config.yaml
n_layer: 11
d_model: 256
n_head: 3
n_kv_head: 3
head_dim: 64
d_mlp: 1024
vocab_size: 825
activation: "tanh_gelu"
norm: "layernorm"
norm_place: "pre"
norm_eps: 1e-05
positions: "rope"
rope_base: 10000.0
rope_fraction: 1.0
qk_norm: false
attn_scale: 0.125
bias: "all"
tie_embeddings: true
parallel_block: false
init: "normal"
init_std_qkv: 0.0424
init_std_o: 0.0527
init_std_up: 0.0607
init_std_down: 0.0607
optimizer: "muon_variant"
lr: 0.00374
beta1: 0.95
weight_decay: 0.0
lr_head: 0.00341
warmup_steps: 200
schedule: "wsd"
decay_fraction: 1.0
decay_shape: "linear"
final_lr_fraction: 0.0
batch_tokens: [8192, 16384, 32768]
seq_len: 256
doc_mask: true
train_tokens: 153800000
steps: 7933
dataset: "wikipedia_en"
MLP neurons of a small language model. Each row is named by its layer, matrix (down: output weights) and neuron, and shows model dimensions 16-111. Each number is 200 + 30 x the weight over its row's rms, rounded and kept within 0 to 999.
A block is one neuron, or neurons of one layer that tend to fire together. After each block is what it responds to, as a language model described it from the Wikipedia text at the highest values.

L8.down27,251,217,180,200,153,179,180,209,239,161,195,237,139,227,208,198,238,202,205,222,227,212,234,218,233,234,223,197,219,195,267,230,151,230,216,233,220,183,164,209,203,169,235,251,200,186,212,239,200,211,161,228,202,199,225,224,234,213,221,197,233,178,226,164,125,213,194,193,253,179,206,150,213,195,193,150,176,116,229,157,225,206,184,231,203,265,171,216,152,204,177,236,218,203,251,122
L8.down113,219,218,186,227,163,201,206,205,176,179,172,197,193,213,187,200,206,188,199,178,167,133,201,205,226,217,195,276,234,157,194,201,252,203,196,175,201,243,196,178,218,229,226,266,177,183,245,209,195,216,185,249,241,181,161,188,248,218,190,187,251,240,216,250,226,122,175,179,196,253,159,168,176,185,232,174,204,230,179,220,237,196,237,158,185,184,178,213,200,175,223,206,236,152,232,246
L8.down343,172,240,207,219,203,182,232,237,220,250,174,214,179,210,193,173,243,118,226,153,214,223,153,195,234,157,201,171,194,196,207,184,210,239,242,216,179,169,219,158,208,148,179,161,200,241,237,219,243,237,159,217,233,165,230,189,172,254,160,165,239,210,193,154,264,213,153,169,198,238,293,204,218,168,147,208,214,215,196,216,202,215,169,168,220,245,213,165,155,190,162,134,166,199,164,192
L8.down353,232,173,214,226,172,170,192,194,214,221,228,211,184,150,223,213,244,237,174,166,181,206,161,240,195,223,142,166,182,202,184,164,157,165,221,200,183,170,165,239,243,167,246,175,183,218,182,209,225,222,170,141,201,244,232,233,137,167,215,245,233,248,243,219,185,210,210,176,192,230,208,196,220,257,238,225,152,202,179,177,183,258,176,146,218,199,230,149,174,215,190,218,199,228,244,216
L8.down390,187,259,190,202,145,186,215,208,184,189,208,229,202,193,152,170,246,217,281,232,207,164,204,240,210,168,182,191,189,180,165,221,224,197,188,181,227,202,217,186,198,177,175,250,166,175,251,227,133,199,287,201,171,178,207,176,214,197,241,191,258,262,193,188,143,190,204,210,221,187,206,210,173,209,262,232,181,197,211,265,216,200,217,197,252,246,183,159,183,167,214,229,196,212,177,188
L8.down418,164,209,187,284,204,208,212,247,239,171,203,241,193,210,175,192,204,218,191,148,180,172,163,184,197,217,223,207,143,180,154,188,214,152,196,147,221,182,175,195,174,227,231,197,211,180,209,185,230,201,184,157,256,184,232,170,196,151,197,201,201,211,164,243,188,169,209,192,199,192,154,199,167,224,228,234,225,174,209,210,190,197,164,143,192,202,227,185,192,226,241,188,189,208,179,214
L8.down540,142,213,235,173,200,185,196,259,173,181,167,207,201,206,179,225,144,175,173,275,201,174,255,197,231,153,221,244,281,198,197,202,209,189,126,216,232,220,131,201,206,225,182,203,222,208,132,224,199,242,164,188,189,244,223,156,172,199,173,233,225,185,197,190,218,214,192,240,267,226,194,217,250,228,189,211,210,165,170,204,175,157,211,186,183,168,224,170,205,185,236,169,156,234,162,202
L8.down636,219,190,184,199,221,193,237,181,210,226,217,270,205,226,181,220,171,182,180,186,237,160,168,173,155,177,143,186,241,210,183,218,163,217,203,237,195,223,213,169,162,204,194,205,167,186,229,223,209,219,196,210,177,247,141,223,229,253,145,185,175,210,201,197,183,221,209,223,215,168,203,210,205,179,176,211,162,182,261,173,183,242,208,187,166,243,163,213,193,204,191,226,215,167,231,272
L8.down706,216,166,179,152,222,198,203,191,180,279,224,249,170,162,176,244,190,234,204,243,220,209,218,225,227,196,197,233,199,184,167,233,195,206,194,196,236,210,203,172,153,239,177,167,188,202,207,177,180,149,223,202,196,218,168,156,205,223,203,163,188,170,235,141,176,147,166,190,199,159,179,230,222,203,199,205,198,230,239,223,194,218,176,224,218,213,298,196,214,162,203,216,197,184,167,203
L8.down770,200,231,187,149,209,167,238,225,217,162,248,205,232,204,234,182,221,177,207,187,166,178,251,181,170,188,212,192,213,219,188,173,199,164,180,226,174,183,212,164,139,194,190,209,160,233,158,184,225,228,203,246,189,232,165,233,238,213,230,205,211,221,221,205,232,166,226,153,219,227,203,230,253,210,235,175,198,270,186,208,199,233,155,243,194,243,192,160,171,262,185,193,184,224,174,219
L8.down797,204,197,191,246,197,192,203,192,202,213,221,241,184,203,202,271,152,172,227,229,249,152,229,204,223,200,196,193,171,221,218,258,199,218,158,174,237,243,190,192,181,223,209,219,223,149,243,196,134,230,207,232,232,257,196,257,217,252,137,197,233,167,181,228,187,208,162,155,228,186,205,149,185,223,176,174,159,194,192,189,166,208,177,137,175,201,168,219,149,185,202,252,203,145,209,192
L8.down932,182,235,193,149,188,205,199,171,208,230,172,240,248,214,189,183,180,193,181,200,183,252,201,192,232,240,227,255,162,164,175,219,203,198,213,220,157,258,170,227,189,213,186,225,189,203,186,223,211,193,144,179,157,193,154,148,164,188,177,231,197,274,187,197,235,201,248,181,245,133,166,221,220,193,225,242,240,188,177,237,155,227,215,176,162,139,170,199,185,188,232,201,263,195,234,156
L8.down944,198,232,218,187,121,188,213,237,191,159,217,251,197,286,214,192,250,200,163,172,146,160,181,204,198,183,212,197,204,235,173,247,212,166,216,194,185,192,204,181,241,178,203,222,224,178,175,225,182,185,239,237,187,235,198,195,212,159,168,221,151,235,197,192,247,185,228,179,183,174,228,201,156,196,246,152,216,206,161,291,196,183,161,175,226,194,168,232,198,199,200,204,149,226,211,212
L8.down954,174,280,150,227,144,241,207,196,179,183,203,198,174,204,148,201,201,189,215,251,209,139,214,178,180,193,132,225,157,186,192,145,214,208,190,188,189,231,190,227,236,253,153,230,204,254,233,250,185,251,177,189,192,226,230,201,195,201,201,206,233,193,212,217,208,164,155,221,201,176,208,191,230,211,154,245,222,248,116,220,206,189,220,209,190,237,191,204,180,173,174,160,221,224,253,203
L8.down1011,178,200,195,220,208,163,176,194,208,207,267,183,184,165,220,194,179,200,153,219,231,197,181,189,212,126,236,154,241,178,250,203,201,163,226,235,221,197,180,187,162,172,181,178,212,141,224,184,245,173,204,244,137,202,160,251,191,179,172,193,235,178,101,175,219,245,299,179,177,232,218,200,263,159,278,204,201,245,242,163,232,192,182,258,190,188,195,220,225,234,202,201,168,161,169,207
L8.down1017,192,192,176,205,146,219,182,186,209,201,183,149,194,200,176,243,191,249,212,199,166,230,185,174,153,207,162,150,179,152,190,163,173,205,180,173,124,184,221,163,233,194,233,256,187,225,198,190,199,188,195,209,230,222,225,210,110,197,202,224,242,161,163,143,181,226,301,183,225,220,182,262,209,239,168,220,168,199,189,120,219,203,204,156,156,203,180,222,215,238,178,187,187,209,236,200
Responds to: Modal and auxiliary verbs. Auxiliaries and modals after a subject, especially the second piece of split words like c-an, w-ould, w-ill; also to, was, had, is.

L8.down5,226,252,221,191,192,209,173,194,208,142,208,183,216,208,217,199,252,281,158,183,173,221,173,222,247,230,211,183,203,241,157,193,220,202,225,195,229,223,138,259,212,214,211,168,195,150,187,165,204,176,194,216,173,220,161,180,186,117,149,203,229,222,234,196,219,176,168,212,171,219,235,212,164,243,222,202,203,244,229,189,195,235,240,189,213,177,207,161,253,199,200,239,211,177,129,259
L8.down105,180,216,197,245,217,253,197,177,204,198,183,234,224,152,144,185,152,220,199,232,163,176,228,224,148,161,190,251,191,175,193,185,241,167,200,237,243,258,223,152,199,177,164,210,201,201,171,194,169,203,192,183,197,188,225,193,234,168,203,197,207,174,201,154,145,221,179,220,149,204,211,144,185,199,287,207,206,194,217,232,183,190,206,220,220,193,201,202,137,227,171,162,193,146,213,185
L8.down146,186,263,195,178,162,188,229,173,186,149,206,180,193,149,213,196,217,165,216,208,151,170,252,236,240,233,199,186,215,200,237,231,174,203,167,167,150,204,210,144,229,175,196,230,160,257,180,176,242,189,205,259,238,221,178,162,176,217,180,195,255,241,205,169,198,263,191,207,140,200,198,256,158,185,170,231,214,209,195,252,232,205,167,200,204,199,276,226,217,183,225,208,204,244,193,186
L8.down226,161,195,130,228,128,242,191,227,225,258,190,226,152,213,183,191,187,215,172,152,191,232,243,158,169,231,153,203,203,168,132,178,241,225,152,169,238,199,243,246,233,181,232,162,230,215,230,244,229,233,250,176,156,220,182,196,180,178,224,191,224,180,202,213,158,233,216,206,149,193,198,235,198,175,217,189,214,176,180,185,200,186,214,228,213,188,164,187,172,246,170,179,213,189,180,183
L8.down244,159,184,218,210,161,178,183,214,230,151,175,205,210,161,249,144,159,170,185,215,192,225,234,203,194,190,182,262,218,212,211,217,189,147,166,267,202,182,220,186,204,221,196,182,226,219,235,204,258,212,234,179,176,180,215,233,165,177,217,140,165,219,189,137,153,237,189,216,261,208,240,197,201,194,254,173,212,234,245,199,230,228,147,191,223,228,169,157,187,208,254,243,201,214,168,193
L8.down316,179,207,187,197,208,197,272,237,184,182,227,186,184,186,206,224,210,171,209,201,221,225,213,220,162,152,189,188,227,208,145,169,223,209,147,205,205,188,175,213,222,224,214,197,233,183,205,244,199,223,252,195,153,221,140,203,216,202,234,222,181,213,149,185,187,186,171,189,256,193,192,188,190,179,278,159,197,216,232,205,231,188,157,202,194,220,210,185,191,239,214,186,208,217,193,209
L8.down333,198,225,187,201,160,144,187,196,178,210,259,248,159,160,145,194,258,199,183,227,222,225,227,158,235,230,188,257,202,224,132,191,238,175,158,248,172,186,216,208,179,185,180,216,246,236,191,180,193,148,209,211,215,188,246,199,194,174,195,190,153,187,186,198,235,190,198,186,237,185,196,201,181,211,171,196,184,268,170,186,229,174,206,206,222,250,202,169,208,151,172,177,203,265,194,254
L8.down515,198,195,186,147,173,165,218,225,197,168,218,188,201,189,178,178,214,204,209,172,177,141,226,195,179,219,194,215,188,196,208,203,250,213,222,206,246,219,129,165,232,162,158,215,217,211,159,170,202,216,215,168,190,182,148,269,147,203,218,231,192,167,223,236,224,217,206,223,232,172,178,158,190,265,222,217,205,196,168,243,223,193,138,163,226,210,173,214,248,191,203,165,192,196,208,202
L8.down569,185,178,205,222,194,213,179,202,230,168,237,223,188,178,215,227,185,249,132,260,179,142,231,231,230,152,143,208,201,224,252,225,224,191,233,212,151,186,202,169,217,215,203,163,186,215,241,209,227,202,171,163,216,191,177,200,183,239,184,185,134,182,243,205,222,167,238,170,267,197,192,222,185,212,184,170,235,206,171,159,172,223,194,164,236,232,172,203,180,185,221,173,156,195,151,175
L8.down610,231,206,193,186,203,195,163,235,232,160,231,211,171,231,138,170,146,167,222,211,230,231,227,190,158,228,222,272,255,210,158,138,156,148,181,175,202,157,222,180,220,195,220,219,198,180,195,223,146,164,266,173,214,164,197,217,178,171,202,177,186,210,210,207,253,189,234,181,238,249,168,184,206,188,228,170,179,235,186,217,219,197,231,205,185,203,186,182,233,247,257,260,199,208,182,178
L8.down667,203,199,217,197,209,137,229,183,179,250,197,191,209,238,219,198,212,229,196,128,207,153,197,167,218,184,196,202,255,188,228,174,212,146,188,264,172,167,183,177,176,176,214,205,245,187,151,203,170,159,227,191,220,195,240,217,149,245,156,169,195,223,246,205,174,201,221,186,131,186,233,224,130,217,214,255,154,217,133,264,189,228,204,174,185,188,212,237,216,172,198,163,273,201,198,188
L8.down673,191,185,215,157,218,233,174,237,252,161,180,231,173,167,237,178,196,197,193,162,194,166,192,178,202,175,213,185,190,227,258,270,166,250,214,239,242,202,200,292,180,209,121,176,202,181,237,197,211,218,220,202,153,202,210,257,235,191,252,236,236,189,226,195,212,210,225,242,240,219,197,181,236,175,185,240,196,252,202,217,213,219,210,186,190,187,232,205,253,210,190,145,204,217,142,193
L8.down782,180,248,264,159,196,184,218,172,237,220,147,178,203,216,194,150,256,194,194,225,150,211,236,208,242,187,213,228,200,195,211,221,216,226,169,206,183,193,171,152,169,225,202,183,196,183,216,139,225,197,232,230,189,180,255,142,178,206,183,225,207,199,161,249,152,183,228,157,208,222,226,124,170,266,263,181,188,160,215,172,154,219,184,147,183,159,157,184,251,228,192,187,204,231,210,203
L8.down798,188,230,237,186,204,232,228,199,200,195,193,236,193,222,200,215,196,230,243,223,188,194,210,253,215,128,161,217,210,220,241,201,163,164,229,217,197,174,184,185,192,201,143,177,182,201,176,260,231,193,219,196,207,171,178,243,130,231,223,244,194,249,196,171,174,200,204,144,183,222,201,217,198,161,269,171,199,174,186,249,242,199,190,220,188,198,219,174,190,198,208,230,224,223,196,231
L8.down804,168,167,185,166,194,203,166,220,226,192,189,234,229,207,238,228,187,245,171,225,226,182,197,207,189,139,148,228,195,153,193,173,216,260,176,259,208,200,214,172,212,204,193,274,225,215,165,140,187,215,167,213,188,186,190,198,146,203,177,218,250,192,224,204,176,170,228,164,204,213,203,191,223,185,248,206,161,171,205,189,175,199,190,201,222,211,203,203,211,220,176,188,194,226,120,189
L8.down830,173,190,183,207,196,156,205,206,191,183,231,187,210,201,215,177,241,188,189,236,227,149,250,224,218,176,201,213,222,245,196,248,184,205,207,193,230,175,217,171,195,226,267,223,208,204,227,242,189,194,213,191,189,193,183,234,208,227,186,208,157,197,176,215,200,169,222,222,179,157,182,240,164,238,162,157,237,167,199,146,207,200,200,212,214,222,156,141,137,183,267,184,189,199,181,196
Responds to: Value-introducing connectors. Prepositions, colons, table bars and verb endings that come right before a number or noun phrase, as in "Area codes:", "about 90", "peaked at".

L2.down738,209,189,174,187,201,181,189,176,194,219,228,166,204,152,193,201,265,170,238,212,267,228,233,200,165,131,219,242,221,235,208,205,224,232,172,177,173,192,203,247,188,177,204,228,208,239,252,210,220,231,174,240,198,174,207,183,223,208,184,185,227,174,236,163,176,179,157,203,226,175,227,248,273,197,198,165,216,259,268,205,143,231,215,205,179,222,211,218,239,229,191,194,225,202,190,214
Responds to: Pre-verb subjects and modals. Word pieces completing modal auxiliaries, such as w-ill, I'-ll and m-ay, and sentence-initial subject pronouns (She, It, they, which, that) right before a verb.

L8.down21,169,169,171,187,211,202,132,174,201,182,178,169,174,190,241,217,212,263,193,185,246,229,219,200,214,226,174,219,232,221,182,229,236,238,214,211,204,187,205,155,232,166,204,260,207,205,213,197,191,193,182,177,146,146,206,195,179,134,151,245,239,172,204,195,123,201,183,223,188,221,217,226,187,224,293,221,198,234,256,144,177,137,201,152,241,206,201,221,203,193,182,158,176,209,181,209
L8.down37,283,200,186,187,218,214,207,286,162,173,176,184,229,248,157,165,238,200,215,171,146,174,178,222,185,194,229,242,259,175,200,220,214,191,211,237,191,229,219,181,175,190,192,229,206,269,216,181,212,181,160,172,213,210,248,224,235,181,152,156,155,174,165,193,182,220,201,205,209,179,199,222,212,203,189,189,195,288,252,188,258,183,183,259,170,218,186,243,190,194,232,171,184,186,201,174
L8.down85,165,165,197,191,177,222,232,209,198,193,201,211,210,191,197,246,184,198,225,258,140,224,211,198,146,188,150,232,218,209,180,239,200,253,231,145,158,185,238,188,219,174,152,231,188,201,189,222,203,201,176,179,215,193,178,239,240,234,237,195,202,180,237,187,223,205,201,175,254,219,221,203,236,170,242,250,244,208,159,178,176,235,171,201,177,183,204,231,187,182,164,160,180,200,180,195
L8.down165,190,187,218,253,184,241,188,146,221,179,262,182,212,211,146,170,205,193,212,168,219,158,212,229,193,165,190,244,227,207,188,190,202,216,260,173,194,176,163,226,189,219,178,227,209,157,218,199,179,212,193,170,196,163,181,145,165,210,215,219,205,204,186,210,180,204,161,230,188,181,182,211,177,211,241,173,200,228,192,131,99,205,166,162,213,192,215,208,224,236,186,202,145,177,256,183
L8.down206,156,169,228,181,156,259,210,193,193,219,221,196,199,180,169,200,187,197,203,179,203,217,184,216,193,198,219,248,188,228,268,234,212,209,173,236,189,195,182,190,240,167,217,166,166,178,210,166,212,180,150,239,197,192,224,226,162,173,228,166,235,164,195,165,196,166,191,171,179,173,216,202,174,203,189,176,189,206,240,220,209,174,213,216,216,144,250,180,166,189,252,186,228,130,235,198
L8.down260,182,224,174,143,245,221,135,229,173,193,139,186,245,194,137,158,203,205,232,234,200,210,184,219,243,210,182,253,187,146,187,227,170,205,219,144,270,207,250,174,230,165,219,188,225,217,213,242,207,160,171,206,213,174,210,175,184,188,178,177,194,215,236,193,152,245,219,204,194,212,207,219,143,200,195,181,230,203,170,256,216,187,211,191,229,157,179,189,185,188,199,212,221,182,163,178
L8.down330,202,190,202,241,217,200,231,206,229,216,179,199,202,226,243,179,175,197,166,250,210,171,233,217,215,173,159,212,185,225,216,222,202,223,223,198,231,228,162,171,219,189,177,173,171,187,171,215,238,200,229,183,186,206,178,205,149,157,265,197,210,253,208,205,231,226,227,154,195,212,180,216,180,191,139,252,202,246,231,169,208,220,187,248,197,154,188,236,178,236,229,225,209,200,230,220
L8.down600,197,148,226,221,198,160,236,225,271,246,190,146,188,215,185,233,161,266,231,211,212,239,173,178,156,171,196,162,155,246,210,199,212,200,208,223,220,196,247,220,199,188,188,245,205,210,251,197,222,165,198,230,201,253,231,212,209,199,138,177,183,212,194,171,163,166,176,214,244,200,187,146,195,228,199,222,205,192,217,137,245,188,171,179,207,198,247,206,188,168,212,231,255,136,170,238
L8.down616,271,181,199,201,228,204,235,172,205,219,244,219,239,147,219,171,222,236,194,205,170,177,227,222,200,228,190,213,176,241,169,184,188,230,204,233,205,230,199,227,180,181,224,197,240,222,231,252,197,206,185,195,180,191,213,198,251,139,247,163,197,187,212,232,179,167,210,128,159,201,209,184,171,156,236,225,213,185,200,177,166,189,187,204,239,228,217,243,170,224,205,163,241,149,252,211
L8.down626,234,185,209,197,189,173,202,141,188,224,171,237,247,238,130,196,222,152,222,281,185,160,205,206,228,216,176,183,195,224,233,232,188,140,182,187,223,197,178,171,189,177,167,244,222,215,224,219,198,219,173,210,239,247,196,206,236,208,224,193,249,186,231,230,218,205,154,212,200,182,123,143,162,236,179,242,203,206,210,138,175,224,187,221,181,176,201,180,240,224,227,177,182,183,181,218
L8.down708,219,179,203,196,147,173,173,232,197,128,181,187,212,231,222,190,156,138,215,176,155,200,223,248,197,259,174,177,218,190,162,241,192,225,221,211,245,226,192,194,226,214,190,208,244,258,204,183,247,154,180,192,220,195,177,235,204,189,184,218,239,205,219,160,137,178,175,195,178,168,217,277,198,204,174,194,194,184,170,185,220,229,234,186,201,143,185,221,183,182,186,243,168,197,87,197
L8.down719,184,180,176,150,230,220,279,207,204,212,207,182,189,202,182,216,180,174,126,220,194,195,203,210,207,208,260,254,219,171,219,174,201,169,186,182,206,107,199,225,169,196,240,206,161,220,191,238,196,157,224,200,169,111,217,178,219,214,210,196,207,173,196,179,219,210,157,190,203,235,201,154,228,187,175,196,196,270,188,226,183,158,151,197,169,238,238,202,175,199,232,210,209,144,227,195
L8.down741,192,193,214,200,200,158,244,209,174,187,251,238,211,238,169,235,212,236,186,204,168,130,175,213,188,213,221,205,216,188,224,192,180,232,226,172,178,186,183,174,229,147,121,164,211,231,156,205,156,123,189,165,206,190,238,222,203,181,208,174,261,208,200,215,220,157,218,208,170,180,183,215,199,178,247,172,134,255,218,208,181,225,153,215,226,191,242,255,154,180,174,217,155,151,187,215
L8.down748,190,225,224,191,179,211,167,246,196,188,251,205,206,180,218,171,180,176,168,224,203,187,207,214,163,172,223,241,205,218,190,181,235,225,204,184,214,216,221,147,221,222,183,218,232,143,224,197,214,221,228,170,220,244,178,174,153,188,194,139,205,178,229,167,192,195,190,172,207,250,188,235,193,174,171,132,220,254,228,185,218,166,236,260,211,225,204,213,250,211,211,163,99,207,240,100
L8.down885,241,238,235,195,211,168,167,159,180,191,275,242,235,156,215,248,180,190,193,177,251,230,168,260,252,153,153,273,250,197,211,113,195,143,142,190,192,233,232,258,181,222,221,187,233,196,221,207,163,150,173,207,201,225,262,227,190,207,221,195,188,227,206,231,253,144,188,210,190,226,223,180,244,239,216,226,218,195,189,182,197,199,193,242,175,151,190,166,183,206,230,202,208,181,213,231
L8.down931,165,223,192,213,192,249,184,203,195,174,118,230,186,226,161,213,225,145,152,240,213,229,202,179,196,218,156,181,163,182,185,244,275,231,190,191,191,215,152,199,196,251,197,276,200,179,155,195,180,224,199,192,259,233,212,187,198,199,205,160,219,213,156,184,194,195,233,220,192,147,208,212,223,177,197,132,172,168,204,189,229,232,192,186,194,220,196,161,225,214,156,254,274,153,176,203
Responds to: Occupation noun pieces. Later word pieces that complete a person's occupation or role noun, often in biography openings: politic|ian, cricket|er, bacteriolog|ist, doct|or, m|ember.

L2.down685,200,188,196,201,220,206,226,162,170,215,295,198,205,199,197,198,234,180,172,202,188,152,224,180,178,165,208,232,236,261,212,121,197,220,222,205,187,209,164,226,193,201,225,219,161,198,170,204,201,251,201,224,207,195,164,230,175,159,215,243,177,203,228,241,195,245,202,200,197,180,204,172,233,219,256,186,189,212,175,222,203,229,196,199,164,214,181,184,226,207,230,196,168,225,208,183
Responds to: Verb inflection endings. Inflectional suffix tokens finishing a split verb, mostly -ed and -ing, as in contain-ed, criticiz-ing, bec-ame, right before the object or preposition.

L7.down127,222,215,179,232,215,232,202,214,157,192,266,238,188,257,250,194,172,165,229,213,182,178,181,240,210,260,174,198,202,208,175,263,267,238,235,148,201,152,191,214,192,229,151,146,200,205,173,204,172,242,194,203,196,218,209,167,189,171,214,193,198,187,226,184,202,206,234,161,188,188,244,226,160,212,251,187,226,221,209,188,185,165,159,180,232,255,214,193,181,168,175,195,213,182,244,208
L7.down128,205,212,170,229,199,261,206,175,185,206,271,167,219,202,238,245,188,171,167,214,224,217,212,205,153,193,207,176,209,204,191,197,238,251,220,206,238,255,204,216,207,208,150,251,152,179,185,185,187,193,151,192,187,170,175,155,236,138,217,215,194,193,186,248,198,259,232,230,164,233,196,212,190,146,155,193,206,200,226,184,249,128,182,262,188,207,219,214,234,239,195,129,199,207,200,230
L7.down306,207,257,244,248,202,136,161,201,176,192,153,254,156,209,154,222,252,241,175,192,248,207,169,201,232,268,184,240,183,197,191,197,198,172,196,173,176,198,202,223,188,204,162,200,222,143,209,160,244,161,230,236,190,197,205,236,139,191,221,187,197,225,164,208,237,219,211,179,182,236,240,169,185,163,186,181,171,185,199,182,162,180,217,246,201,183,226,182,135,191,183,200,180,193,170,202
L7.down404,199,186,192,219,216,190,255,213,227,207,197,179,151,192,160,226,217,230,248,185,193,202,167,195,197,243,199,200,208,196,223,237,204,185,209,187,216,191,191,166,194,203,227,188,176,142,195,207,216,186,215,206,180,203,207,145,202,218,201,200,237,187,250,180,185,215,254,173,211,209,171,172,203,217,169,176,170,216,128,206,219,178,248,254,164,194,184,136,215,229,222,224,130,188,181,183
Responds to: Split verb first letters. Lone first-letter fragments of a word split into pieces, mostly verbs after to, a subject or was (l|ift, p|itching, n|ow); occasionally mid-word pieces (polit|ic|ian).

L7.down479,165,199,237,205,224,156,164,202,167,187,185,165,200,251,141,193,237,174,228,231,187,206,155,193,199,182,195,245,224,179,162,173,233,165,171,146,231,241,212,139,204,202,180,185,142,183,215,203,155,216,224,153,234,244,194,193,238,264,233,189,220,224,226,158,209,221,168,184,171,215,207,181,232,233,175,244,197,229,170,246,133,186,224,157,189,209,223,220,167,215,227,208,241,243,182,150
L7.down641,159,210,188,160,194,182,171,163,190,200,203,172,171,186,196,232,197,126,161,207,162,237,234,192,207,207,223,210,225,188,200,229,190,220,219,188,201,222,206,227,163,157,185,189,274,201,175,200,229,171,217,182,247,191,229,294,187,203,234,186,151,228,225,174,186,246,222,216,167,189,157,205,246,185,155,172,232,235,218,221,209,210,206,146,169,225,195,212,217,240,158,168,206,211,163,230
L7.down735,160,190,226,185,236,202,131,196,220,242,189,229,179,205,169,214,227,151,237,200,172,157,219,187,211,275,256,189,233,193,206,181,187,234,202,265,187,271,188,191,187,138,170,222,173,187,171,257,192,160,205,159,216,243,225,200,191,217,214,191,187,233,194,231,178,229,207,254,180,118,223,128,183,183,223,210,197,176,214,194,218,207,191,213,167,138,201,221,199,205,184,205,182,154,200,139
L7.down901,162,205,182,227,186,188,189,199,230,207,227,248,158,210,262,189,179,155,202,199,202,222,177,219,177,192,213,264,261,187,212,202,239,268,157,238,199,230,163,179,209,192,180,173,216,224,239,187,220,183,216,189,196,158,136,210,188,186,209,189,217,193,214,197,133,228,156,210,201,174,205,191,230,154,241,218,177,214,222,239,226,155,188,219,179,231,192,165,150,171,186,204,200,209,249,197
Responds to: Date slot before year. Tokens that directly precede a coming year or day number in dates: month-name endings (Dec-ember, May, Febru-ary), the comma after a day, and prepositions in, until, of.

L2.down124,231,218,180,222,153,185,192,272,205,158,249,155,233,179,205,206,161,174,224,186,232,177,186,155,212,214,205,218,215,180,198,204,154,248,205,246,207,186,188,186,203,183,237,244,186,262,184,232,213,227,233,195,151,133,182,245,182,247,259,238,155,220,178,162,236,187,218,181,210,232,194,215,233,194,188,191,199,222,223,200,143,208,226,186,131,208,243,199,167,188,223,219,170,209,181,192
Responds to: Agent-noun suffixes. Final word-piece completing a person or occupation noun, such as -er, -or, -ist, -man (professor, engineer, dancer, chairman), plus a few other word endings.

L7.down254,246,182,236,217,203,167,208,253,163,208,216,230,214,182,227,186,220,232,205,164,196,233,236,240,200,191,196,155,253,149,209,207,170,202,181,141,208,187,202,200,189,279,227,179,196,247,173,199,230,182,224,145,199,224,194,171,191,194,223,213,209,223,223,134,238,238,213,193,145,239,155,152,232,223,205,170,198,203,191,193,191,238,274,135,191,257,206,164,215,209,159,215,228,209,238,231
L7.down295,225,204,177,218,194,149,219,216,212,173,259,228,199,204,250,206,178,208,204,179,142,206,197,181,252,144,197,241,176,214,172,188,264,200,211,197,252,207,195,189,171,222,177,244,194,229,201,167,184,191,203,194,224,155,204,165,225,196,208,194,182,222,206,152,187,171,204,250,213,183,154,257,254,216,231,189,154,242,170,184,218,169,189,185,223,188,197,210,210,196,160,219,199,194,206,223
L7.down475,237,180,229,239,270,201,193,232,172,168,217,192,168,226,144,235,287,230,243,191,174,237,229,242,174,176,141,145,198,190,210,154,152,155,184,230,210,203,148,148,236,200,203,193,195,201,196,253,204,178,238,197,202,219,200,204,127,219,214,233,213,199,199,204,159,201,240,215,220,234,214,225,240,238,254,163,182,187,270,132,189,235,229,194,197,233,219,184,163,221,163,178,219,244,188,230
L7.down588,228,137,152,230,174,197,203,212,190,197,181,216,180,188,263,235,223,185,179,230,193,231,171,195,208,229,259,165,209,173,189,186,210,246,125,206,213,204,229,192,185,234,148,255,244,200,224,171,214,225,232,220,214,220,190,201,199,143,168,232,213,189,200,217,234,204,219,208,192,173,246,199,294,193,231,222,142,192,216,207,230,216,206,203,214,198,182,198,176,172,196,148,230,158,243,186
Responds to: Pre-verb auxiliaries and particles. Fires on the word just before a main verb: infinitive to, modals and negation (cannot, would not, will, could), auxiliaries had/has/was, and adverbs like also, often, cheerfully.